python train.py --n_layer=13 --d_model=384 --n_head=6 --n_kv_head=6 --head_dim=64 --d_mlp=768 --vocab_size=32768 --activation="swiglu" --norm="rmsnorm" --norm_place="pre" --norm_eps=1e-05 --positions="rope" --rope_base=100000.0 --rope_fraction=1.0 --qk_norm=false --attn_scale=0.125 --bias="none" --tie_embeddings=false --parallel_block=false --extras=["capped logits"] --init="uniform" --init_std_qkv=0.0343 --init_std_o=0.0 --init_std_up=0.0343 --init_std_down=0.0 --optimizer="adam_variant" --lr=0.000685 --beta1=0.9 --weight_decay=0.14 --lr_head=0.00874 --warmup_steps=251 --schedule="wsd" --decay_fraction=0.736 --decay_shape="linear" --final_lr_fraction=0.05 --batch_tokens=32768 --seq_len=384 --doc_mask=true --train_tokens=319700000 --steps=9757 --dataset="wikipedia_en"
MLP neurons of a small language model. Each row is named by its layer, matrix (gate and up: input weights; down: output weights) and neuron, and shows model dimensions 128-255. Each number is 50 + 15 x the weight over its row's rms, rounded and kept within 0 to 99. A neuron's up and down rows have the sign that makes its largest values positive.
A block is one neuron, or neurons of one layer that tend to fire together. After each block is what it responds to, as a language model described it from the Wikipedia text at the highest values.

L3.gate151:61 67 46 51 50 42 61 62 46 59 19 51 69 48 30 44 59 28 15 60 57 60 50 42 22 44 50 23 37 64 59 34 85 59 37 45 12 50 62 50 39 45 39 58 58 70 60 67 33 73 57 59 31 35 38 69 23 61 40 62 67 69 65 39 60 36 46 68 33 39 46 49 47 38 47 64 46 32 70 34 63 32 35 36 77 33 31 40 80 33 39 51 35 34 45 72 77 69 67 49 82 59 46 65 23 61 69 69 67 58 63 54 43 55 45 56 27 53 45 40 84 33 48 54 15 39 39 56
L3.up151:56 24 63 32 54 57 33 53 25 53 52 72 37 56 38 55 70 37 41 29 49 46 11 52 44 46 69 27 34 57 45 44 77 32 27 57 36 35 59 68 56 37 48 59 44 65 68 54 50 51 43 39 52 54 50 35 42 78 41 36 38 76 59 35 28 60 71 52 63 56 41 24 51 86 66 84 44 36 46 39 31 42 58 62 36 46 42 78 78 29 29 31 43 63 31 74 41 18 63 35 55 55 65 49 62 79 44 41 35 38 65 68 68 45 26 59 15 68 46 59 09 40 77 60 56 51 34 55
L3.down151:38 27 46 28 32 27 65 26 31 57 54 99 42 56 27 72 46 38 43 76 52 66 32 58 52 60 65 46 35 40 51 59 64 63 35 45 28 38 38 74 64 43 60 31 41 41 23 39 63 42 63 57 09 65 45 40 64 36 44 69 36 36 75 46 50 49 58 26 54 65 43 70 46 66 45 58 63 51 71 41 46 42 32 31 31 54 32 46 58 41 69 19 41 22 31 51 64 55 56 47 50 52 43 63 52 97 68 59 73 74 35 64 39 51 54 61 45 69 45 72 50 38 53 67 38 71 48 68
Description: Line-initial hyphen bullets in flattened Wikipedia infoboxes and lists, above all the one after "Personal details" before "Born:" or "Died:"; weaker on mid-word pieces (re-all-ocated, sub-p-oenas).

L4.gate294:63 34 36 58 44 49 25 58 46 13 39 58 43 63 46 42 55 22 31 46 67 58 41 26 51 73 66 45 56 36 50 53 85 69 30 47 35 36 68 58 44 17 41 09 48 28 50 50 66 21 56 59 31 44 65 29 80 55 68 56 39 36 44 14 42 43 42 65 34 46 34 27 72 72 50 47 58 43 53 55 41 58 70 49 48 37 41 42 36 38 62 21 51 68 50 66 49 61 43 66 51 44 59 53 41 27 37 27 60 46 36 32 23 68 67 65 59 34 45 32 48 56 49 63 66 80 52 49
L4.up294:45 50 35 62 25 37 73 27 58 34 63 52 58 48 42 22 40 16 51 42 35 71 34 99 23 35 24 42 47 51 70 45 49 56 40 29 42 40 82 31 54 49 66 35 24 51 53 40 61 34 32 37 58 63 48 32 52 77 26 58 62 52 55 41 74 75 39 51 76 68 67 67 65 55 50 31 50 59 52 35 58 33 20 39 67 50 70 63 55 34 51 44 70 38 63 82 45 37 49 37 39 54 34 61 55 81 56 54 58 43 51 42 60 33 49 67 54 52 40 37 58 57 44 41 48 31 77 47
L4.down294:65 55 63 35 49 64 29 60 73 42 46 70 60 53 22 17 43 44 45 35 54 56 66 65 31 42 31 25 49 68 35 63 66 44 36 55 59 70 80 37 47 49 34 55 52 38 47 79 61 18 39 36 48 47 77 36 69 72 46 49 63 33 51 39 44 08 57 66 50 32 54 50 46 69 69 35 46 66 65 53 39 62 69 49 12 30 54 49 41 63 34 46 65 48 46 74 56 59 41 41 64 53 72 52 51 33 39 53 41 47 62 64 44 41 35 75 64 09 74 31 28 68 24 51 50 53 87 51
L4.gate504:38 91 44 76 54 42 65 35 57 52 63 72 55 58 56 64 32 55 54 45 77 49 68 35 53 50 51 45 32 38 37 35 25 72 43 56 36 74 49 56 65 33 49 32 39 67 51 64 70 18 66 60 62 41 69 82 65 53 60 49 44 57 44 48 38 52 53 61 29 64 54 47 58 68 58 43 57 32 43 61 55 57 63 60 55 45 79 57 36 39 54 44 71 62 64 52 59 65 40 75 65 70 45 62 59 74 17 55 68 36 44 63 27 91 38 53 33 53 61 54 78 69 40 36 74 62 70 43
L4.up504:60 55 46 42 59 58 50 05 58 24 42 58 44 69 54 43 13 61 33 47 52 79 33 35 44 73 69 72 17 35 20 47 60 65 48 41 40 44 41 53 81 24 49 42 61 61 80 57 84 62 47 51 38 57 73 26 82 76 44 62 78 66 62 39 15 82 38 72 49 44 70 70 44 73 64 61 58 45 90 61 52 54 62 57 45 55 48 33 48 91 69 54 60 42 56 45 65 60 39 62 49 80 38 48 58 59 60 56 47 58 56 65 44 83 55 42 73 66 50 51 47 69 74 44 46 48 46 55
L4.down504:73 43 56 36 62 50 47 62 65 39 10 59 42 59 45 20 59 31 47 62 45 63 24 46 59 30 60 60 35 64 67 53 63 49 62 67 50 65 64 66 50 51 45 55 72 63 51 41 61 79 49 45 48 53 56 35 32 68 29 32 64 57 61 35 05 51 60 50 43 37 19 50 39 47 76 57 62 56 74 49 32 64 70 83 33 61 17 43 65 74 36 61 43 49 46 35 84 62 42 41 30 56 35 29 22 40 59 64 48 43 45 45 37 22 63 39 39 70 34 16 61 53 65 45 54 77 42 42
L4.gate683:38 58 57 64 53 64 54 41 76 62 66 67 40 46 72 67 62 24 36 51 57 46 36 83 08 43 53 44 57 30 33 65 53 47 51 80 49 55 70 61 40 54 75 28 35 47 45 69 41 27 65 49 49 20 48 14 46 17 60 57 60 64 59 71 48 48 70 40 51 48 41 46 56 77 21 70 30 12 33 53 71 42 51 56 44 43 62 53 23 40 49 71 42 37 86 49 23 51 55 56 63 53 68 45 67 35 39 49 53 43 41 49 61 56 63 59 69 35 35 53 68 41 53 56 73 43 64 71
L4.up683:32 60 65 22 42 32 64 48 30 34 22 44 48 44 51 77 49 64 31 74 36 33 47 38 29 27 87 15 76 33 42 34 54 73 58 35 27 39 38 62 73 20 40 45 52 67 27 69 84 43 84 53 18 50 51 53 53 52 46 58 42 43 60 51 34 49 48 37 37 74 62 73 52 61 27 54 31 41 42 59 71 41 40 40 55 39 61 28 30 54 60 54 70 79 23 46 67 67 66 69 43 71 63 62 59 53 68 72 53 69 55 65 54 42 65 58 78 46 45 31 45 55 50 32 44 49 55 49
L4.down683:45 44 66 81 60 57 43 44 76 54 45 40 59 43 48 46 37 41 27 32 69 61 41 62 42 49 48 26 47 59 52 43 39 45 64 51 37 47 57 60 66 45 33 54 33 43 27 41 62 63 47 58 54 63 38 42 06 59 53 80 52 41 40 70 54 35 43 43 41 80 40 56 67 32 51 38 47 34 62 74 61 46 50 32 53 56 41 42 56 58 49 39 44 56 30 78 52 56 33 54 61 62 37 29 56 54 59 42 46 47 64 27 36 71 60 37 50 49 43 54 40 83 40 48 39 56 67 34
L4.gate751:62 55 45 51 31 71 58 54 52 71 38 65 59 56 41 44 29 05 56 54 87 46 32 25 31 37 20 54 43 38 44 60 60 66 33 55 40 41 53 47 46 48 35 18 42 72 64 40 65 39 69 55 55 36 57 27 27 49 54 54 14 51 57 29 63 39 35 64 20 60 43 29 41 59 61 41 47 67 41 55 39 31 71 54 64 48 29 70 42 62 69 33 52 60 43 51 67 26 49 57 53 51 43 81 70 48 42 41 32 67 55 46 34 46 62 55 34 22 53 38 54 61 43 70 45 42 61 12
L4.up751:36 60 54 50 37 60 40 61 57 45 28 58 31 56 46 48 36 73 61 67 51 33 28 37 55 44 77 10 54 42 43 73 43 65 43 61 39 25 47 53 49 44 55 56 34 72 51 43 27 56 52 46 45 47 51 54 55 43 50 64 65 67 39 71 70 37 47 59 43 50 44 48 58 41 44 29 72 37 72 42 76 63 59 53 43 18 39 51 52 31 65 42 50 73 63 63 57 75 53 63 42 47 29 50 37 45 55 26 24 50 70 42 54 46 42 47 54 45 33 55 50 26 51 71 41 53 50 42
L4.down751:72 50 54 29 60 33 54 60 70 60 79 57 81 21 30 69 55 65 55 65 77 51 62 51 33 73 40 26 45 61 51 38 62 67 33 41 54 55 38 63 47 40 59 59 62 42 49 53 52 49 31 64 61 52 50 49 44 48 63 66 34 38 51 23 54 82 58 60 22 51 41 38 44 70 39 53 71 78 64 70 66 47 58 71 21 46 22 23 55 69 58 64 59 56 44 59 79 16 36 30 32 21 49 36 56 70 49 62 58 42 33 43 71 66 76 65 63 48 44 60 65 25 32 63 53 49 58 47
Description: Mainly the dash opening the Born: line under Personal details in politician infoboxes; also word starts after quotes (un-) and year digits.

L4.gate127:31 79 31 62 66 08 37 25 50 73 49 54 56 72 87 48 35 46 69 41 53 62 49 56 64 42 62 83 52 46 48 30 77 52 32 44 35 31 77 47 65 40 45 35 57 42 61 35 57 52 52 51 45 53 61 39 39 38 60 70 65 52 74 64 51 57 54 40 40 37 34 78 31 34 57 63 50 39 55 88 46 53 71 67 68 50 58 26 42 29 81 64 32 37 42 49 40 72 43 73 41 38 72 36 68 32 41 47 38 50 59 37 50 64 74 44 40 46 45 51 63 65 40 46 57 33 73 50
L4.up127:41 57 46 29 62 21 48 66 65 53 11 69 55 55 60 32 30 63 87 42 67 67 70 36 60 54 47 79 64 68 55 65 64 58 55 45 50 30 61 52 42 14 69 57 68 43 45 61 52 64 63 58 10 72 61 36 15 53 62 84 75 55 73 42 56 38 37 56 61 33 57 56 52 34 51 54 70 61 44 55 43 56 94 69 72 32 34 44 36 58 83 62 35 47 42 44 49 56 45 54 51 42 59 39 47 39 39 43 56 51 35 35 53 86 78 36 38 60 34 71 43 66 37 53 44 49 76 44
L4.down127:45 48 58 62 34 57 48 45 61 50 23 40 51 60 39 26 64 41 87 37 50 60 63 40 37 48 50 44 39 69 38 69 35 58 84 78 56 48 36 69 62 61 41 44 57 69 69 57 27 57 68 46 40 33 50 21 29 44 55 49 41 42 47 60 40 66 61 35 33 53 30 33 37 31 64 56 88 67 66 59 34 44 62 68 45 37 60 43 57 72 29 26 45 60 54 36 60 41 38 45 54 14 34 40 14 52 30 27 55 81 20 60 07 60 67 26 56 37 48 57 33 38 57 42 39 72 58 56
L4.gate207:32 58 52 66 56 72 27 32 26 78 56 69 51 75 19 51 20 65 53 39 58 34 75 64 50 43 34 59 42 55 54 39 26 35 37 52 67 45 31 47 43 48 29 38 40 51 58 43 23 46 29 66 46 41 66 68 51 57 42 71 64 21 65 71 45 43 53 48 13 37 27 32 20 30 57 56 66 15 50 56 80 63 54 67 34 79 33 50 65 51 41 64 59 67 65 30 48 54 38 37 45 24 61 20 48 59 66 27 33 37 35 05 51 41 46 20 49 56 45 64 33 52 49 77 48 43 44 51
L4.up207:44 71 74 39 44 63 55 55 36 48 49 44 74 93 77 32 47 59 72 36 44 43 32 54 49 66 22 66 51 43 32 39 14 42 44 68 63 58 21 65 61 37 77 44 46 44 27 68 53 31 65 58 58 54 59 31 75 54 55 58 58 74 66 75 36 53 56 28 45 67 51 73 59 59 33 65 64 29 52 78 44 84 47 63 40 90 38 61 65 61 48 60 47 95 36 38 48 48 74 57 41 53 65 35 62 58 48 67 41 39 49 44 44 51 65 60 45 78 60 58 58 75 50 32 63 36 54 44
L4.down207:61 56 48 32 50 52 57 65 22 58 43 51 55 50 52 37 51 36 56 44 72 40 44 48 49 72 28 59 65 34 47 61 27 18 62 38 73 48 60 41 40 28 49 75 72 61 32 72 48 43 69 46 34 33 83 57 58 66 43 32 44 48 48 52 35 56 58 46 46 54 51 36 63 69 35 81 36 32 19 58 49 72 39 72 60 66 63 60 60 49 28 79 28 84 70 47 44 46 75 73 50 52 52 50 60 41 78 30 50 54 52 53 30 45 48 30 54 55 62 49 13 45 51 36 69 43 61 45
L4.gate371:66 57 39 59 33 42 54 55 77 54 46 67 70 39 73 81 67 39 38 50 30 56 65 49 71 11 69 38 59 45 73 60 73 54 32 46 34 51 68 69 37 19 34 40 34 45 43 83 51 46 65 63 24 61 40 50 61 45 42 50 53 62 60 55 48 47 69 43 43 59 37 57 79 61 48 02 65 40 69 37 85 55 40 41 61 60 65 08 53 29 56 18 47 75 21 60 32 54 60 59 82 41 63 69 61 62 52 39 48 48 35 54 48 53 66 27 52 45 62 52 69 61 37 47 49 46 40 65
L4.up371:37 57 62 37 27 50 66 78 45 66 26 33 45 77 68 85 62 34 59 51 78 38 52 70 45 48 54 59 71 48 56 55 67 44 28 30 61 52 49 59 37 50 42 39 42 51 60 31 65 46 61 54 42 74 48 15 41 59 45 60 44 60 56 49 42 60 51 41 25 51 40 66 54 42 27 38 54 45 47 28 62 60 50 57 50 53 51 43 23 49 25 53 60 46 48 47 21 21 48 76 55 64 62 41 48 69 51 36 47 63 62 61 67 53 65 74 52 84 56 52 46 70 63 59 51 36 39 39
L4.down371:68 62 72 47 52 60 44 67 69 65 39 37 51 50 53 51 41 66 46 00 47 51 45 53 54 43 54 79 56 37 75 56 80 57 85 51 60 29 68 33 56 68 54 50 44 70 21 39 34 78 57 32 80 55 35 29 28 47 39 40 34 31 41 65 28 61 53 69 85 67 77 39 27 34 59 37 67 31 58 37 39 54 54 64 45 30 50 37 23 64 42 94 20 53 51 53 42 37 44 43 80 58 61 44 64 58 57 38 53 47 25 36 61 52 33 61 38 63 36 53 51 41 57 56 27 44 50 45
L4.gate458:67 46 55 74 53 39 57 36 47 52 78 42 75 47 42 65 94 66 61 53 70 39 44 54 80 51 45 75 29 37 53 55 62 36 78 40 55 14 44 87 67 57 39 51 39 80 42 34 81 66 47 49 47 59 22 43 51 45 61 40 51 55 69 46 35 57 46 46 56 43 69 46 53 52 41 32 43 22 22 58 45 40 44 46 78 79 55 45 56 66 58 58 54 51 77 46 56 64 47 64 44 61 68 52 59 62 46 42 48 52 62 18 55 49 69 79 42 61 23 60 56 66 29 61 68 10 62 59
L4.up458:35 56 52 36 32 62 72 38 73 49 54 80 63 61 30 63 25 40 63 66 39 50 27 33 63 18 45 47 40 65 15 39 78 65 43 52 46 53 77 53 68 46 19 65 70 59 73 54 41 45 68 54 38 70 40 46 60 46 93 19 73 73 47 38 59 64 50 71 79 47 37 43 50 47 43 28 36 48 48 45 67 26 55 49 43 60 76 46 41 33 34 58 18 24 55 54 71 48 40 42 37 62 61 62 54 48 52 35 40 47 76 42 58 55 62 47 44 62 56 67 67 80 28 74 55 47 33 48
L4.down458:59 46 58 38 19 66 63 54 42 49 74 69 45 49 38 76 55 49 56 46 44 62 38 45 56 51 60 53 43 55 32 48 61 64 56 84 27 68 57 80 36 66 15 40 51 37 51 63 57 70 70 52 31 72 41 62 48 36 63 49 30 45 56 31 58 67 57 57 60 49 46 23 39 38 27 48 56 49 33 72 62 42 73 65 62 68 42 67 73 55 35 17 30 68 50 28 56 51 27 68 40 59 54 40 53 70 53 36 81 56 35 34 35 91 71 58 42 52 57 64 73 69 49 55 69 66 41 11
Description: Closing == or === markers of Wikipedia section headings, especially in biographies (Early life, Biography, Early career), plus scattered mid-sentence tokens like in, after, side.

L6.gate47:24 50 18 72 27 67 56 32 27 68 47 53 36 47 62 43 76 38 47 39 55 46 44 59 47 56 44 36 67 49 47 66 65 36 62 70 43 54 36 45 36 38 75 42 45 41 52 68 56 49 54 40 44 48 52 39 39 53 57 71 54 43 68 50 49 19 53 48 79 82 32 26 53 54 37 32 24 37 50 25 38 79 34 56 66 39 27 68 27 50 51 46 75 58 42 42 32 63 50 33 28 50 60 52 74 50 47 57 47 31 39 48 28 57 56 43 36 41 33 29 40 28 41 73 54 82 56 63
L6.up47:52 42 32 64 42 51 66 45 56 55 54 23 78 47 37 66 59 55 47 48 63 36 71 45 57 36 35 15 59 43 57 41 57 40 37 65 67 48 58 24 55 70 62 61 53 29 63 45 53 22 68 32 55 69 44 38 62 75 16 61 54 62 71 48 36 61 44 45 51 36 66 21 69 49 49 45 50 52 47 50 78 70 41 29 62 36 54 60 62 38 63 25 59 53 46 42 26 67 44 45 45 56 30 87 67 47 52 40 59 71 39 21 35 30 29 52 30 78 45 35 58 75 69 28 55 10 66 43
L6.down47:59 38 30 31 26 55 69 52 39 45 54 54 45 61 40 57 63 42 27 22 41 52 53 19 41 36 36 50 45 45 53 71 46 49 54 68 69 36 51 58 58 51 59 62 56 41 82 29 51 42 68 37 54 65 45 47 45 78 42 61 57 44 56 73 62 37 54 46 32 48 34 43 65 67 60 19 46 31 20 44 67 66 43 46 32 61 46 63 73 47 37 56 65 60 44 39 46 46 64 71 43 53 49 48 45 48 77 56 44 29 51 43 37 57 24 46 18 52 60 50 41 42 55 35 75 23 48 20
L6.gate220:51 12 54 70 74 29 35 48 23 35 30 42 46 67 65 52 52 70 46 70 74 49 38 38 31 46 69 60 50 57 51 26 32 60 39 48 39 81 35 48 65 42 58 69 67 47 46 71 74 22 50 50 60 42 44 41 48 47 55 52 51 68 56 79 41 38 75 43 65 46 54 52 71 76 43 54 19 58 36 38 59 48 30 46 51 58 48 51 31 64 57 45 52 65 71 47 40 61 35 56 52 31 41 50 66 49 36 38 20 67 66 64 73 51 31 48 42 39 19 47 52 64 42 24 41 40 50 41
L6.up220:64 68 46 42 35 37 57 45 61 63 60 87 81 63 48 15 46 51 44 37 38 40 45 54 49 67 83 60 68 43 64 50 82 39 48 65 62 51 61 49 75 45 45 39 44 49 85 56 74 31 65 49 66 63 37 29 70 71 62 54 47 24 70 33 65 23 29 73 39 36 63 61 62 72 33 35 53 68 56 73 48 25 58 41 76 51 59 46 51 65 52 44 36 18 33 56 62 58 37 44 57 77 27 52 55 74 50 46 57 54 70 42 54 36 39 70 54 70 64 44 30 51 52 49 50 63 52 59
L6.down220:51 52 50 65 68 42 85 67 49 60 49 63 51 51 64 37 53 47 61 73 43 15 60 42 38 19 54 50 60 69 34 57 38 44 56 37 61 45 21 37 92 49 76 68 82 62 49 71 31 35 61 81 59 40 37 34 27 49 79 64 51 65 47 48 55 64 54 54 47 38 92 39 46 25 72 51 64 40 54 47 40 45 61 78 50 57 23 61 67 35 44 15 22 27 58 57 38 34 40 44 51 42 34 50 62 41 58 79 43 72 29 64 43 46 50 61 72 41 18 56 46 36 40 64 43 52 55 41
L6.gate458:34 37 83 71 34 31 34 40 61 65 37 32 44 57 30 55 53 32 28 51 43 69 49 78 74 52 76 45 75 33 41 63 86 65 34 54 28 41 39 26 50 29 56 36 73 20 63 72 49 38 81 50 31 42 47 25 44 48 66 82 45 36 48 53 62 47 19 32 51 35 45 49 79 51 30 24 20 47 56 26 06 58 54 60 41 51 37 44 45 50 34 16 51 53 48 58 52 72 50 56 19 43 40 55 52 60 46 23 12 62 59 59 48 43 39 38 44 37 37 48 61 36 42 65 57 31 68 75
L6.up458:61 58 72 62 78 77 40 73 32 22 52 59 24 58 31 53 39 66 62 27 48 75 75 59 43 85 50 56 39 42 31 65 39 53 34 67 79 55 56 57 56 76 45 54 49 45 53 48 60 46 46 41 56 83 19 26 54 47 13 58 76 47 43 43 38 56 53 80 52 78 47 63 72 45 65 60 36 66 56 22 50 43 71 76 68 41 75 67 68 59 50 54 58 73 34 41 46 42 37 48 46 85 58 54 85 66 39 56 50 48 48 59 25 46 77 28 53 30 33 22 58 64 59 41 49 67 50 42
L6.down458:43 44 69 40 75 57 49 51 80 34 56 38 56 25 46 57 29 56 39 76 51 55 43 47 22 31 39 67 77 73 42 65 73 58 65 43 48 71 63 42 37 57 25 59 53 53 65 29 27 62 55 43 35 65 56 35 41 55 40 69 39 68 49 68 53 35 92 61 76 63 64 50 46 37 45 47 60 43 21 49 72 55 65 77 31 62 52 50 49 13 57 65 50 56 43 62 61 67 28 72 33 85 39 42 63 38 77 36 36 39 69 77 37 43 61 60 46 21 41 25 44 58 51 32 47 63 61 51
L6.gate758:55 63 56 59 75 57 38 39 17 46 53 47 34 59 42 69 48 48 63 34 85 78 63 77 45 59 64 35 60 49 52 43 48 41 44 57 60 32 74 60 58 54 32 72 40 52 71 59 15 53 69 37 34 45 33 58 47 51 59 53 34 43 56 54 30 44 22 41 43 49 33 23 46 47 65 35 31 57 74 39 74 63 39 86 35 66 56 54 55 59 58 55 51 32 31 58 56 63 52 39 34 50 38 33 27 48 80 53 39 37 26 41 49 33 66 33 45 23 51 53 68 60 32 72 58 50 75 57
L6.up758:58 40 45 52 57 50 57 32 66 54 69 34 66 48 48 72 67 51 38 30 45 99 28 29 82 49 79 63 44 59 38 35 29 54 58 17 66 49 73 56 47 64 67 24 46 28 37 66 38 34 48 43 54 56 38 53 51 58 28 48 62 84 59 58 31 64 45 65 19 51 41 25 72 56 64 71 38 68 63 96 55 30 42 65 43 57 57 62 29 36 44 52 27 53 40 59 48 50 40 51 42 60 51 52 69 29 54 55 35 43 41 26 27 29 37 75 77 38 40 57 50 60 66 28 60 40 76 45
L6.down758:71 47 27 69 47 50 61 49 50 45 53 47 39 78 41 45 42 47 51 21 47 48 39 53 40 58 34 38 35 58 75 65 58 65 31 36 47 15 51 76 48 47 30 49 36 51 52 45 46 53 53 55 60 73 56 30 37 61 40 70 47 07 72 53 39 63 66 60 33 83 46 50 47 24 36 53 57 59 60 28 65 54 70 46 65 39 49 50 46 66 28 49 63 44 39 22 30 20 35 61 52 57 39 30 55 35 67 75 52 51 27 56 33 49 79 16 49 38 61 54 53 54 06 60 57 41 51 51
Description: Short word pieces at the start or early middle of a longer split word, often just after a quote mark, hyphen, or prefix, e.g. un(winnable), dis-ill(usioned), E-l(ise).

L3.gate333:39 65 58 53 18 36 73 33 36 62 45 60 60 59 39 73 47 47 91 52 58 45 56 45 49 61 38 52 48 26 59 65 66 70 43 58 26 39 35 55 82 46 24 51 45 29 61 58 48 44 40 30 56 35 70 39 40 39 61 64 41 56 43 64 45 60 40 17 63 65 14 60 60 40 61 43 27 47 31 61 34 41 69 72 55 44 41 53 54 41 57 41 55 36 45 24 51 72 75 34 46 68 58 37 57 25 49 46 52 22 51 63 50 78 44 55 52 11 54 68 71 77 42 66 22 27 55 37
L3.up333:29 52 62 50 41 38 77 51 61 46 44 68 75 47 49 33 65 76 49 41 50 49 61 42 46 19 72 49 82 37 51 53 63 48 52 74 63 33 39 30 57 56 25 50 36 59 32 26 29 39 35 47 33 55 99 26 35 58 48 68 42 72 45 40 31 56 64 45 36 34 38 40 60 52 64 43 37 52 43 56 45 48 78 66 16 49 34 41 51 66 42 68 40 62 81 66 51 65 58 57 42 49 36 26 59 60 68 56 23 55 41 64 44 47 43 58 46 27 48 84 63 70 29 46 54 22 56 62
L3.down333:32 45 63 31 24 86 57 55 61 22 39 78 38 53 61 40 58 52 35 36 57 63 69 27 62 55 54 32 42 40 55 52 50 69 81 66 53 58 72 52 40 49 44 45 54 70 47 58 67 59 44 62 65 75 65 40 52 36 58 45 53 59 57 13 48 59 41 78 64 67 59 36 53 36 62 42 44 18 43 33 54 23 60 83 68 38 47 36 36 81 98 54 31 58 63 66 54 70 16 43 46 58 32 54 38 42 51 34 54 81 66 43 38 86 48 40 33 53 33 71 73 54 41 61 64 42 37 69
Description: Paragraph-final periods and closing == of section headings in biographies (e.g. Club career==, Early career===); also name pieces in lists and tables.